Weights of a small GPT-style language model, trained from scratch on English Wikipedia: biases.
MLP neurons of a small language model. Each row is named by its layer, matrix (gate and up: input weights; down: output weights) and neuron, and shows model dimensions 32-223. Each number is 500 + 40 x the weight over its row's rms, rounded and kept within 0 to 999. Numbers have three digits each. A neuron's up and down rows have the sign that makes its largest values positive.
After each neuron's rows, "fires on" lists the tokens most often at its 100 highest values on Wikipedia text that the model never trained on; "fires before" lists the tokens most often just after its 100 highest values on Wikipedia text that the model never trained on.

L11.gate283:396447538540492529500574453487499433454535459548455470571479574430502389521510453495459568511486493498527502465358487470526479474411515527414581528502518429489495538476490507487499456537499517514491546465465475548527486508487520526508521488499507493503537528489490569513527521502524532554464490520585519466517428476492451527523539475522521509455484492475540456453501512444534435497508460493564459488552550494522524472485444537513452495495514534510546487492451564506521424437471487445554529548492587468484536437480504522528614610584565513590481517530531536509469553475521494499
L11.up283:484486575597495526508509397517561502520512470511521542473527488430461494590547515484462526493476520576473512424490490527497432493547533484478460485460506477477561531539432500488456541485570503507541489503519499506497465478475432559487502435460586518510450520476472558456466560515447509535462426557449541501506486490486477561515474474500527537469510508494466512509560416515532538484447438480476583487507481536454538572448430541465480477460572516521584526492502490497445436488563496513521504487511519436477486561531502522469400479468512461483489492481534432520519536503568519440
L11.down283:541551552552465468543479519542458482473526458485530498486542464452485601518525489528471512508488456412454531475518469532470543506507490504608456517537397548564514528451555514487441533489533468468568482503502512542529482545502478504458487442534500562457464531440469502482477451525485526501440510480523548469486542504410465594569468415473462575507544504499586548510518485486533503490462421492496533547444512474605437476513530543487476509484528434492497460497520512490442542512540500460521423535534578530500449461527498495517372497485481518522490483403478497520506527465481552518
fires on: "it", "ar", "art", "an", "at", "t"
fires before: "ect", "ist", "act", "s", "ge"

L2.gate195:424495472511486524585490490529507445540430497527466486486535499487486529508470511489480509501510486487536516527463494511454547559499537488550569460567531464434588447484470533504534467567497438548540545499473505502458492485529474455549431444536532510559440437487544468496585535583503533446399495477484433481556470517457441489546527487502444476476535501447526518513481527403467538525477543544496517437460441547550556581488483495454464490479543526471473546461486448490477456444484589548481543439580467513497615482512493440469509443485511435505484504454432455427442561465499537483
L2.up195:546485455439490604533482551484548539501466483476509432499536481528512478516503422541491521535567502508431428472464467514447481475500467594583553526528476469489509522490471534521518498516510486485546547537544529522485496432515485493409486491527433492409487427457529475468461504415455520487488477526446468527495491514555559495573510524506504441435528509539478505562455541523508521476493560487463497471428541553572521603452492468457560495453510562485482522533542545465604450516535437445514494499585478475564507453491497528468481566506517534407516489529467488505551531513455527494
L2.down195:542575504437468513472455594502487517511510525490574529519458523524553440506543475451480549480491512545519448443419516518498514599470396530517512472522497532392556495543524541608495498539522454488564522566541535519480414473477434501484460519545485474528528452488519456540485445486491598448504492519518539456579510543476476541498463518472527401532504536539463531470496531529458476514529528470485522472428529470494491567481458481417504480535537505493478527481522537474431519463554500448528496374503472494522524571575439527516484505498492503484467477474513493489500566442493550466
fires on: " n"
fires before: "e", "um", "am", "ame", "ew", "ov"

L12.gate683:477497509497420557522499514408497419459533461484470564497466502600549457450500573545430469562470520505495553495477427550456492503493500423501498539572478496524528543542404501493509511450475466509506472474479547493465531492508552464503463536528524475559475533429528533587474502437599488476522499510506533461580524575505502495426557533481412510503522531454446497504526555517470503534474463476497477544440523477525479580471503499536504556585531560497523511470544437483553452461432392449521547491501572432444515471494543520519501530526464476481544504479549506517497487540485499482
L12.up683:521489468493492579532447550478504495468511495518497504568496508424462511572509473528391490541466481449455565527554554420519530536485585481515490436513508513450463576542489554479454521569526499470518489441452534462541495487463480503463504468475561473512521546486491472491486534509549471469557492549547487486473495472498489519499466545488550517492568525458474517585548528471492495501562464530563476484516437590547502520536549555567549564461578508442459496543516418456499509424493456520543534518592541477520464462510521503513540401461550485521530495498477507528526530453469551489
L12.down683:548435408543522508545494567502498467381445580463602526485494515503599431459484457485507490527529508572557538541496535505491543511473444561480496481458458513497460484432486542529448537485478488513521510489535538389576467450476511503484523498416461531522454483562510532534565498510478543505555455486516449496435470523440515526529482463500433468611495447479470506506527526540451448485559498496479468531571487525523430507557549476526520459491552474525544489538486518506508492509532553506489501428516451383543487460512536468538459490499561512526478504493539526505506469511479474553
fires on: "\n", "ic"
fires before: "\n", "==", "H", "A", "The", "In"

L12.gate696:543574453511542529473560530478564499483496486511470493514491533429528565483536488539524505519519475448524488498478482516477499490500516540531539474502492464483502480513504550503467561464537477453475455529498527578489504591423470476454467425479432507563508489465458473501460511418544520476509503535433457494502577501476428464477571489467440512410508535470505504513450495521409493433457525527493420594514529549514535476459553505582566497541475477500525501405488555527462418499546499493511605413531433537538516441536546559452558528487541511503429520504463497509492426532494525493
L12.up696:561469447511508495523438518469514512488376495551482529415517551557467507585506480432542536478476530529486575533525484454512436426500515489502462501502475463495493477477593508479500556449519523484471507524507469466619570446506564556463498502511515438489541504466535514480472467403485451523568495451453515565467543409492522496531524454467489481528490533427538519535536479524499525518480464550503484495447440522462559530459505497436464436455459440502502451542558578511436567533561544547452477538505524522466484452495451522537484508432471504497453536570463471466570497527471432484
L12.down696:427529523494465532508459531471446450461513502472521502498481424474493613538426525560559462500483492454540520467443589520515571524512426530549488547440638570428554536507506524474435505406509536492470523436577480509522439544486587514472461501459507439481474455581481416483537471475506488471470427449531512461485482510524446517450509436468463461500529498536486503457541555491542506464518553478430552480520483471480416488531499491508507526491579496503449515524579509505520553538501529528553485484479538562525546503528510482443530545514488479467543466459536547524522515455523509530
fires on: " 19", "ent", " 18", "em", "ric"
fires before: "ure", "4", "3", "5", "y", "6"

L12.gate249:586489544576469546464479516421562510598525505522474493527482572470487499463566573540490566508455505546524488582508477475428536472502500501461493492544550388482545490488507452498517504552505444482463512485484482547525517483510455455507467488501574520563525448453490516503422530467542532564467492456534455548517499475537465414452504510493539529496481475604564473499560432505489447533473519445472505505514484500557560476494459519530507568491522493495464439427510484518504441506534388537538550556508426481462469506562503506517557480520472486491552512402526485403529485422502541529
L12.up249:516515474475476484502521466438535499503495471519493512503469503412527487541489482496449518538523492502424500443509531455500491454527479439450547431485516439513527490557498474514565482516576501489465471523507505493477474557562522541418534428499465514554515480498449549502568543515543577513439582497546466527486476422473525458452559447522517526546557562494548547461516512567512546538582539512472457403494478456460444576476537545570567470495424498424535504465500457520494525483480473471492556499479532521481500542547469527517522483516469487543464503448466503516573480488600500436
L12.down249:522520522539499486489497519492471532433520519509480479457473459573551578562506507460548477471425513540444500491530535477563428544471514498531565499502479509563476470513484502497493465533446522589461548484441413588553519530470523484489528564465481516469524485457559577511452554477412542536511533521495446446542541527531490497532506528466459459492416505507511467502530463526479520424459503498559534617468530416472485521548571521499462514408449474494508558431457517531477504548468493468434467510545436416472508484558517513561472464457473557486490462504421494487598535529507601387
fires on: " A", " De", " N", " J", " M"
fires before: "ce", "ov", "un", "pr", "ay", "ug"

L4.gate622:519418532461520535480534550543517421538505490476461480498438469551474471411542475515445449511478493502555527558509462585440535461504489469456536443581479575518460498479483539492573531530509541488430506463488496487493529447549459506462427526500458534488523493584476483471482464504465458551520506481500491502488488545528547532461604453523503503542446509464466412548491526493511457415473518507471484478504430535543549429438540511552546553506500519482448460556425472508488552555537474472533536522507472429552415472560491514502531528451437496500503581528527507460512529563472500473
L4.up622:536443500475484476490512551537425489450515497463505484522488499479463493523507505492529511468517494489590517532560447509495494412524450577457563450471517523546473475434546408517556510507540576503504475548526539492567554466479540475505473563468536532513523525518499482515454431465437504501572523526445513458497439551493525498485535491466495498572452481538356466559502504517558394530502514585565501471525521442537540449514533502501542505494529510505477484490388443485575481540525484455559506490484545513571485481513493553459511537459466553467490492589451538489460455509561574494
L4.down622:551511526545490512476491579489478533538488496520479467529496469500485456532553542561491485478491519512512497541513472438475507551519446549509538500428496569534572494498517466502538547545513534453490542478405555429495577503429566494463511532491549509493457495556463487474494503437447495535559468497522505543490494540472403487476556529552514521576480470546460425564517498512541485443477497577511461519522529454468528455541486513516474457454446479477485572505530479493517483508498490428561450410536444417540577498438461555509503537368493439403508463538456513438469505496372525531
fires on: "pl", "oun", "own", "un"
fires before: "g", "ay", "c", "oy"

L8.gate524:486530513515526530491510481520546547549405487482470501524461533493554440515444406498474449542541465534511523483519510507391612551431538469466495506557550459478498495450530500445532543550443473518435491402505417526510525490550517572522468530486489510491521478463478529448523536482457472558524565493461476548555511456542491424487481479575500524485485528421539458484530544448468500507493486549448463548553552556471447538439497486502481548510477489475461480435530488494519483465483491544560531518603546511529463525537491483525503535484457547542445482468520556503495499486490511498
L8.up524:488520480470557449501525530381461490538446497531502470497510489598567486493550551485444492568527456419439477473452493506432568460528528498418531426514495441479509493524448469495456512496496527487509520437421465508516505529518597616495568462464554460492495519525532577481474563451490468512492527424518493510508496443516497557526590479488485446502530537425495549527562505455474438491533471557527490463454489484459505544557413501543489505457514482451466417476522451555487541450453536479519542503562524537441520463588469549523495483439457496540500569456484525529547493476534496532
L8.down524:499532530482503467476540505521473489520514498464504569544441511499478573560469540536619511559509442491537516448478550432474475422533502513466478470464455552435507523535483515539471492423475578530486531502524497538568494516495580511432499517498530561490564468469488487524526407503453444462441449495504494528512488485442494465448489419506540557488501491480431478513487475432521521500502544497506549514475568437477473574527456507464465559399566488528480552506504538563522604478548517474519450459481559504438569442507444536470586538437451449520443473594497523467514488554458514527
fires on: "–", "x", "us", "pl"
fires before: "0", "2", "4", "3", "6"

L10.gate20:475462545526530518488500517469503497504488460514470413549453560520457481467462490486437574461530473510520543455565480530478556576472547412538479473520460545532485532528528466509536492581480528511476532468466493534568430491549455505441530503424488570507562501535506477491548529538479542491510444538497543513537511482465505543426565513492539482432513492462484489511526424494520477601495462542493490432503508489496462514455548535526479489556526504510517563496469479489437477521506422479522515558448571484430512480515535594567494506591454477417522494529525530521445466481474441437
L10.up20:575542522584577518469533504505537464521543509526516476525536556512538457477557479492482517539456477574495561468499435471488516504518559484446497535512551514415466478491395517451554513471491489496425495491591438535545464506575464498541470532581505544470570491546450545481465501465556465516458564479502502396443512466471571491450489466513503483447564461461461484538529510458490502525524460468578478488459497501480512499473515530463435513504478451492524553528398513519493437546407505483445502419520546560467527550493506450408439529560573538524451530508535560529481508488493546500
L10.down20:539475558489449497466537498454539407440515537520601456455524473525527469485552462510580474549482469510455482448541541505518458463442507494520505524536420445487471552469486520523467485527520528480609456513472491520453572477481551488507432492526540451542571506438464485529477462536502518478484520569447497513503537552507492441539510507496453491570564475483458490495535503520504515550475427514491431466473515513532499520430457505451513495503594441592560560520509526461509503433431448535522564547450523527438510528517511452441374493542454525496499459445559574532536574520474475474
fires on: "ar", "amp", "art", "a"
fires before: "act", "ion", "les", "s", "ir"

L8.gate477:459454520507461466534566433538489496468435500476473512434530518535522472520431506431486484449498491580428543559502536518562487494432515494512507509569529604420524490385555511487482412550448458478576563596521461488489545484461513509572480475469474485441449527558530479512510549526489525426447447470478516475505501535518489514485461461472498520446531477559505537422446563447405513542541504487481520482461486508516532554471468483495487515498578500529451535425486503532566495512507506501485530518523448563529470546474421485549518547573487405523497543519445471476577482538567559544
L8.up477:565510550456534486494476499463501536549440514497502466526500496528550505498544536528558500576557538501518556514496514485465475596424530486453439491550545447489438474506467522441486429487554517485508542508485479518478511500494492505457470537479516506437397509496441482516418512575505497474515572513516510551485475465531482379512523483515482496466434484385477534464558524538439512542576542386488482476502549539533505497491473458466554488537508569463506495545558490519476445466515499530481479496491461453508504584449461462510474498497496489415479466486488448504443543477516524554
L8.down477:521577498522482499497506554474490469510550508543510494541467470466478467471551403458522529523541550466555510529451534514509534503470484558560523478456475497475517454523471549570463525499506527517518506557492494516548423540492520516472467508468482479456573501462506466551542462498489561484494572524483475433434529520515456528548467489424406497517485590507478510470467472562555476453529503529532456451495548426506470511587493529486442482544526506503440497501491546507488490499483475550580561508509452510433596457477438495498534566423412598480519483573513491442550533537546488443
fires on: " n", " e", " al", " of"
fires before: "um", "o", "p", "b", "e"

L7.gate672:491499533472456534513544497516530568550525477526447563614530524511478474441453555541499485526483517468482510571478447507532449487473479464517484481545516466538468484561482530537568601517518484518439487533422485626490523541516520427557547539458483478464471530465478442502488479505518525428451552504472483494556495536550511501503518497512502542473497507485423530483517486490503552418499522514471497417497564467572543491503471533534501453533500482475460458496523515471549533507536477489465516523524532493513538526524504449549613552452564549502431507418526501463433438539487571517
L7.up672:492525523483504499583488489566521493477511502562519450553513456502502516416511493545484492558463456476491548523488457506517457505502484441509480525516448486510508520474471523553475602504552524484498491494442499532583459516504459498532494480447506463486457529457476497560517483480585511438491562541531466488515507487523471472480543542434469542546480501470524467431497514487517590438534521555567450491513537454496503467507469498508577495557465527463516391532497546550524514533473497466590531457494522462472549464480575485557505522425510530551440597475489567484428569497451531514
L7.down672:461562536562445446532578546446529459526532511504479491482432495556527500502518493480496512523471526511452477547438521527548426462489552428507603507522496536547480461508482516577396529520475485506490445506495507457451458424504471466511447481472524411548437528494516489522553468466564547453548472517515481462495526553386527449421440480438452551561494492510572478463538488461546442496520538504525484477481529476428510516472510503489496457501526455560490457468526511536538513553541499489532523497426513509573464479517577577506503449473513593461475476537555474485493453496509562472
fires on: "\n"
fires before: "|", "-", "===", "The", "S"

L12.gate617:461490580553520529459468487470520457440456484483482488596550489474549466570472581528423520505549572469422555525559391516540490570482480442577525477511485482494581492527551489483497555443507496488537498483521529531454474547550546455541519528482450472474475510557485511523519502527544558478498457501547486516519527534521463509466432497461499540490523488441447448526455552429561498499518463514535435503526456445450527535481597572543478533562442565502475488511422454491571504533441417477511504514460589464442557437528521495516484458562481499434516567432491468499537452563494605484
L12.up617:457525495441599474511562519526515438509491500501501534566455514464514493526509424517499475560545456492431543532513530491435497460475482532454480484552515532439503488466468469467466487523457484581500528530428483500545514499499460512536515514408543492540506521455456514478504531464562471535532554489475501515547445537587539444507528447512500522539573486437465494407415539466424620527495539539435522495491438504527490471492523496497486452532502500470488498538458459472534464460439502454527534479533518450537518485437565570500490465546466508570509526486417544537481577495509441535
L12.down617:479480538486516474528445428484506463508439694568775541473441344470509525494520448476499449486456494437494485473517432511455541523504409513534466492519504519472523525495486547519442469503453542473492498475463471482527521495506525479532549459513487473545500472491478540484499525479513460491520522497508498528554545485532520505509466462492490513495499423444489544575557481486505553501523518535493568477542503515485441503499507470545472394495527538562490544439503526502519445520497493462505491453495518465505551456540477478543462500517490528533497535474505445464528518562434552523
fires on: "\n"
fires before: "\n", "-", "The", "In"

L8.gate489:475479538440525560463448519545487515494533490532466551588488491561467466525474545469417498486459484519486577542570433598453438576450509472484470495485481464526540558525464530576504533502516466422501538491494496537564472505532470540501537482514511448464507477426494560515448557560518574435496535552504496527505495469543466459520509507546494490469529505453412439514539528468380522489514506512497510428517492486499510548519543510511597511497505569503484517499518459477496424444512450516603458543568515457549539509460497528500517470511473519450500590479543478532493552511482446487
L8.up489:559517469534487504473527458468509449484500483519515488474497534460532531519546539533527507577479467525461527524485485525434471454555474453511466545493457505479528495475497509483379507590492537504510475476475513533467445457470455505445536456489456491438487543592486560520547530439514463479470482448566511498495518510515405480464500535411526589566461529481555488507531448551476563463518534497500467559470518441562516436476556485509507519514599469450492520539586468533510517539407543458424492437465414456580419507540505472507476505540451497538478459565469548478490508599521488529
L8.down489:517496515466547518465505503598503572428501496533542431516454454548526473477533513512484491454460568458502530543576511548572519515541533541501493456596535522493534557517525521487493507492515496394469508472473576512627530489547506460483490509554507492440423506461492529466536499468471525475536515520480502511490450581432540451473482511479450511417538461428466456530482494403407456487506455579498530417531495525471495495498539545496502479558476496544492507416597500466513485487493456482516493505541508429478547398501499499527519442497493480451447522549535457530500525560442505445
fires on: "\n"
fires before: "==", "\n", "In", "===", "The", "A"

L3.gate628:464503533478523574419504420431448456511450472509474538594461525452521522497542487462511440546504469505443446495530418547508488506471451481503482542507467567456573590447480507510478500538431453483555573577516483511490506465574474486506447440477554515534542443498440493478553469531473530514545450561489481463516464517473541537510502541474512519479546557505516493485496488457519564503510553475450496526516478455509468507530543544487392516512531544543474452488467424491472457522524518551436532550528453487516511485553516519477461483495470583460531491579556407454466467491546519556
L3.up628:523523496443439455487457578475563491485475494475487476506481462435427524584458368570555475454488434410566508554479515524510534542500503551474475485426474506489529533485553519484540523526506507554552487497510499498452491412482518536567509555517473513482532507517519468461494496474491506534519526507545471481493482543490497526489532494490504511518451511451471578516491487530551491434586471489475565449543523462447488485547528486487447428535516541492497515467572501445501476444417506494498593591422474441514517496507471464579516457465469473450553449537474451585489438484466522473
L3.down628:472548574497546536528441443468545487427558522543583513446438549520503518501490466482500507494528525531468506470474526529558501449451480469521516483513496506424537414437494451504460510564444499493511517454508459477447506436547521470493558491526466470510477493588463469478461538549539480536475551581499473476479486468482594502536503404570439455541516533503509463487494526545525564472435467518498496473486490470605401461438408509560423505485575487527532482527485545461498484467567465497504487535490524469433514438566466512536468528445504450469472540513603447472475563451478472507
fires on: "k", "ay", "ound"
fires before: "er", "s", ".", " and", "et", " l"

L10.gate517:476538504497444525434448480489606416528490446574460499479501537512576466574467520510510523566501491537521542508450425545490464533435524431482536487533490400436525488501500485448507509459542489493535490495501461567563474488514477499545501581463507477564508542484478583465542522539544597509475532433522533500500497528485445418510534531482590563516512525489553509474490474413478479480504510440475464438444454445509559490531461496548565519466508520518508478460458489435526468495467508501550554501492480503442557530500453491496534550520563458458532488442535535479520455491474490547
L10.up517:463525499429435504544500468547540431423487502462486585493499477520460471500479459467463537505563581530543498481451468554561476492520531515519516530508563491533635506529516521373550493480464505491484517518487459540498565495566553470426496488465517518525514409507516518430515516455550505479530519521499536462504439548476433444548562521494471491537496506480514496531538472504506506433550433488542486496524466476513545432480508551499514464482501517548508451495438501416454480515540549424503523438464484561536573547501504506474530505440521443503522515508556461574513489543500508523
L10.down517:548549561486511509488604557463515476486487465465470525529502583526567425427541492479563539547492431472554554527475524505538538555544421524520559464575463516508513455454438481530514476520548512492507459549518457488491450545570518490505512455423555516511484422481418492439474504526467512479401568437499507425552520461512496469473442503524500557547487453525514542497491439490466566547452398491506486498488492474520511476439485530499507497477524492547485491494463461507501609538481498476485491577503478500463431466491540480430556502514510521485525518518608469471452467528526482485
fires on: "u", "z", "et", " /", "le", "as"
fires before: "il", "e", "ed", " ", "ition", "u"

L10.gate55:518519438490566570450527477503493468583471488459485457540451502441552437544474463545506498433472570468419438496528456486477521550472449425497529477518517418501526471533541479477492525539518459444546475486481464592547465473488523447614530477478436573463443501540554444408509411586459523532480564491455498518504475512511500532456484433502512532528509501530553513444480502455505514490570530524488508405540485494476518469449545475490453481565470553442499445532451527566544542457510512469505541509508520475490450529471476547476591420566507478497540532501538465514525458475531524533
L10.up55:546500488496504487495485488512552474413511491499524541481454477521508477427476484526478521499476500525554530436596449517482520581428526574478429596519454450513563405447520520499498405603493490481492540482431503548449560510483514468503461510549535480511445496501461493541450577515545516470436502526550477530486571467474488480496530579491498497520485525526509526528482555429530527494474485506494522530527445398480494458525462544463534541521477540485487472478500498505513444548540473505527442531511477517548510450477512511430519535413597497535417479453536555468473512511436457462
L10.down55:437493499437491469553561536485486483491463515509561476560511460548507459444506549402525419452460510498489519506488471566493507517527466554480576465500531525434514531437461505492483526493416495469545532553554472401495471542472543505448386538542536491590505491505464450478410422587460444522521425527509477474496494493497582511495446456526540454527556490574486540487519483447451545467544474504480534553515461465491443463557458547563544552522576483498504450529441507489480527451488546459490530499507518514591468551497484504471502494419459578450521485478541556499420486513488466495
fires on: "o", "at", "ig", "e", "ot", " te"
fires before: "ch", "am", "ot", "al", "e", "her"

L2.gate207:507567559491510462472531443524537467494487451500444489527510483510529492433497521432459508492511465586426495565496452479449579535467490474499468462497607417468504466520540523533520494500429504441522500498489492529524526458480476502537492590453563509478486487527557503463483484449488458536426543495589534469481478494499498494463565463518540522475549514445441504446501515462490505477474517548527462510561488534480556387498520555595485554529452457527488440550471454512486464464429509539493502495500515524557537495553546522442547521432493468542494579469500456440459492574472506557
L2.up207:455531502531528453478531525522514435463428503454473599557431504549450524425554504496497488578496483519475459538474467469435529541413533512492445490496506472547465488501481488533462500525472459517487494514512551546445486523499543443485442565530494573518523495446485525459502506447480437492489503542467489534463523477541479518514528482440578521483480495500492567536474542538495435564508502539483522568550414515451513482484510513487474563451558482503578533462535470510525491421521427515485500470559476502500516391509500534476549502497485520542579472446578573470475544581519511481
L2.down207:519410463514524496497483524476481520512431507495554524557445462563521503511468535582498489506502419517528440550437499528520480527560537552446427499528510545500479481528507548541469408475449461450513543510479459478476536475482564458493533497496486561518426485412503501532437512514479514535586501478538487451484473456449462547547515455521497487525497458497536541578559464486519437500465495510463489566554496566563566472452509438511459500458481518488507441497462533524508524474478463601493507433473514488513495473582558528414508509459459520503442491463501507458456479492468504607
fires on: "oun", "ian", "merican", "ational"
fires before: "c", "g", "ter", "ce"

L7.gate662:508516500402471516459505489502547432476495506500483559531528520452399504578547465509464505478544504541459564467488455473448551480529572463454518550454518402484483513524548442490419494527492435557458457487466521467476548559427491478591484497504503538506519502512499537462540561439497489498540571540511504439499480605494470500489594543532516582457500497488504482487480441474523447501481435433529517492489373477560529498554510533523506542507464565509577444512458529505468531422427512499495495525557592483593487443483514514481510509477467522560547520477491492475462457571463444494
L7.up662:537489473489523423545458471470431521456487499566491497497572498507525502577465503499501466477529532456610539500476518480534500467441560442529445486459433517473514534539530528480539457565535526523511537532509565540488578557451511503510516472509478481565430530553491487479512483513500472446539446532547497502536571557530442517547398497464582524444468485449411553519500491549465486522492522517518548559507490514483530508543562401467462522461492448587525468562551506476582507585495532499460470525448552463479524567473525487496448507522505477445482524465465479458411480528462476480
L7.down662:539489468561510496462499499503514526564571469477528446449475580498562483572525480558569528577515521531495458502515479500569472495422460534478502485462567511403457470454522492418567493512504528515581476566465525469464571458511557494459536452544534503531513438508478391540452465448476539490562474493516509523465487455527452462486550519550564530515503475524547541499503492490535488474497532474562489531469511472441454530453572503498500461460476427509514568522522478536544449491477457468557508480443535490420490506537493538522454521502423413515451527521469546462468559565485505439
fires on: "it", "ul", "6"
fires before: "ect", "ical", "ation", "ut", "ic", "e"

L9.gate409:478492519490396539483483470471531551471493492479466514509475527493537454591518514421478522486460524461470478510516478555509536488522490514575475472529498499469439477511497457420554565549552434459545505474479514564505530449512548509505440438486402524567491475427490512502550510534567551463463496483471533485509547497478435509511506556510486554535426543474551588556578514508507472589506426515507485512475421482437497565542520421581507449486515477484521475491569541478564576471529462546594535505543481494477566542507454524496485532476478438482482502437491533468535436483553510468
L9.up409:400490408455522432442450483520472502518471521438479497449559504553492505493465500520515490490510544477521487507487452547472490521412528507452486539567508543458526494452470554508575512536405517505505506490539457521490543523436509447498485447495513603546476525433455411474359500491542521512477427445425465478528563538465458549490501436507557472526527488462476499518508491499487562556476562500539515455417499452516499493461509534468519489466538491486496498578559525476592474508469519555488496485480560545551440524516513531469459531495493516526557521533439491544463517516429488485
L9.down409:508502490487550512497514488492593481491588496479501525462461447521504418442463521484460458507520518549481501533576513495528552577429534536454484567489491533519517429575545451460506478469427508467491494466464500498434465523468505506491554497496503467493545499490501498501540537591465476459532400458530524466565453484535493404462481508511479489419473444414580479531509449476498448475531492493547423455454459558492441540542470509527487495485486477502545516451443506437567508560568448496482491532567544498422565506497509544524496479460577484527567551471553540550399502465587439551
fires on: "et", "os", " /", "é", "ro", "l"
fires before: " ", "ed", "y", "e", "er", "ition"

L11.gate400:467478479465486543521565465471498434517566477446482455606465543452549470574423473563442495488505478582464485475461475463554518534522482488603541441501510435522509504450526423505436468493562512506551465486467478490509462478504546493536558528537477522471451510496511472486485548495474503518529502521512513523492443507516495448450613554508527497425511522471557591516437503468472563461543512572534441406464449505420536491448490513494487410572479549484470471509512526456472513533481427482541474496471546567507491535483506439498576471554493516566462490469555501490530519519555539589
L11.up400:444513524531474550448471537448440597511434532499510530519459460459525485565461575527538475458465481496476579485519494488511490456404491507511498539533530425557515424506507481497487442488461508561458405500469554557475523479515507525524469529549507525463431561519445493429541504513527550559377469485482432468523546478453557508513472523559530460515501488500488477491565528485488471569456515507527473512514483443487456521574454505485508590526496518481518524509600476517549487460439497458463441566515484475479450515486446454572492508516543536511531543359508507535498515441450463423
L11.down400:549523504496515471548526436511479462448472562543550472544411542455480425412632471451473479446536539493430524511511499556506546461503467492454549502467493450508468452486531453601511522520461517424506484506481454506506507424559564471497546492514558573491482578474382575534455507587535483421482473486506522424384538489519569544464499484526499473546460523510496536458445488540468471575481489481564482501462480534479504504531509502520479459461502459557492491532523579517560475545509454566475565474490591496468441491516475545486506517490547460512475519483509450564470522500554531476
fires on: "el", "o", "er", "ru"
fires before: "d", "ot", "ary", "her"

L7.gate293:558440524456487538471537470516545468504520485510468594507523526555467494551518495478524469534496475514485564479477546528444427502471447453512495475475481427515436494523501484471508564516515458442512477586394496512518500551519477535504511469503514494497452491488452528476513541547466527416521471512561532518508444492573456482406465526497514489516508592468429475522514500481454547471450554423433511440451423452495519545539511524521470507501538564469481510522489551492436435489519483531518451551568603439450544504459549514508573485463419509445532586536475544448476530522497492502
L7.up293:483473457523517521515573477528527450459497488485505509511508505444584537499487486490447488587498462528434519557576507499445497466432506457520496521546511506544491486417453452485420567528436542473573504488494451516493467442509496572525571488429410523458621552437525569494442523571507453494465589465506501474535503474514476446450509539444487490546508514442450468522458484477452504533502471553498509514518478523484505485524549452478522488426499527444537446522527455523430414478497505479565465459436471518535490490496497528525564547537482583501475520507418593530464513504530527528
L7.down293:468445506550539513533439425580524499450524502492593515503517456478567456493485535484457499513559467479515502491512536532470514476492538523473447460536421521467489508547505467501420486437556456419432553480479545470594484501583452504507483436556549486470471509582499554483458534489478499389554557509461511546485538565491472508474450465530496496465432444492459528503568481568444405530512506519475523513565503474476593458442493458503472452531451546480455518518515495479528519493508480488525512511521495499477515458528527516518453530530513520490509581579556517565507488483519497518
fires on: "\n", "-"
fires before: "\n", "G", "A", "=="

L8.gate163:496428539457530497520509459424541496565492470456435488547471525484537513526491546516543540525467457587461466426555469495413486457431492454464538449478512498444577462453466529503508502515495493476553482471471386500525489458522508455512436530504483544501483555546546508460502543476475562493466508452501496544490484504523477547490490473583550484465556545470538512438453503473500521564485470487548464484524540445503442505513530519541527540532547513523537466543570430486595499552530516517608561516487427478513459469572486482487506517526511515588437540510523453454428481481538546513
L8.up163:543436534485557501487467497527550426510536499486498496517413515532442533417472527550525482452490498387436508432491567585486429551472523556473518517486434479523544492542568519583482490551483504543477500496507485564503596517517516498540531486489542387523467494426512505506488462562484531511437537476468497438470491457435536429453514511484483506505530457507512474475608472524496492418429467434522492514483488512514493519517546507462467497459481416502412526481459566503547451490478530503479501470550509474433536487509507443532542454518553496506531468573501444515514511468472499558
L8.down163:509521541486522488518501474554430495573453461506478491444416514399472496494517518554504509523570451495439448501562481469497564489439402524494487520513543493508509506474469444541438575460534480470379545490515571515517456587567513479543462529452524485518415473536429448476514548480498507537517530530518504494567524569405479472565456494441530504558538480494468541558484470519521506508496431389546461457470436440532510486452526554488529499517510520466510470536488453510520514455473531479416530483499520492487501542472438500538483627570465418511506513535455467540498479468493520494
fires on: "pr", "ug", "eb", " on", "ep", "ov"
fires before: "il", "ust", "ru", " the", " |", "t"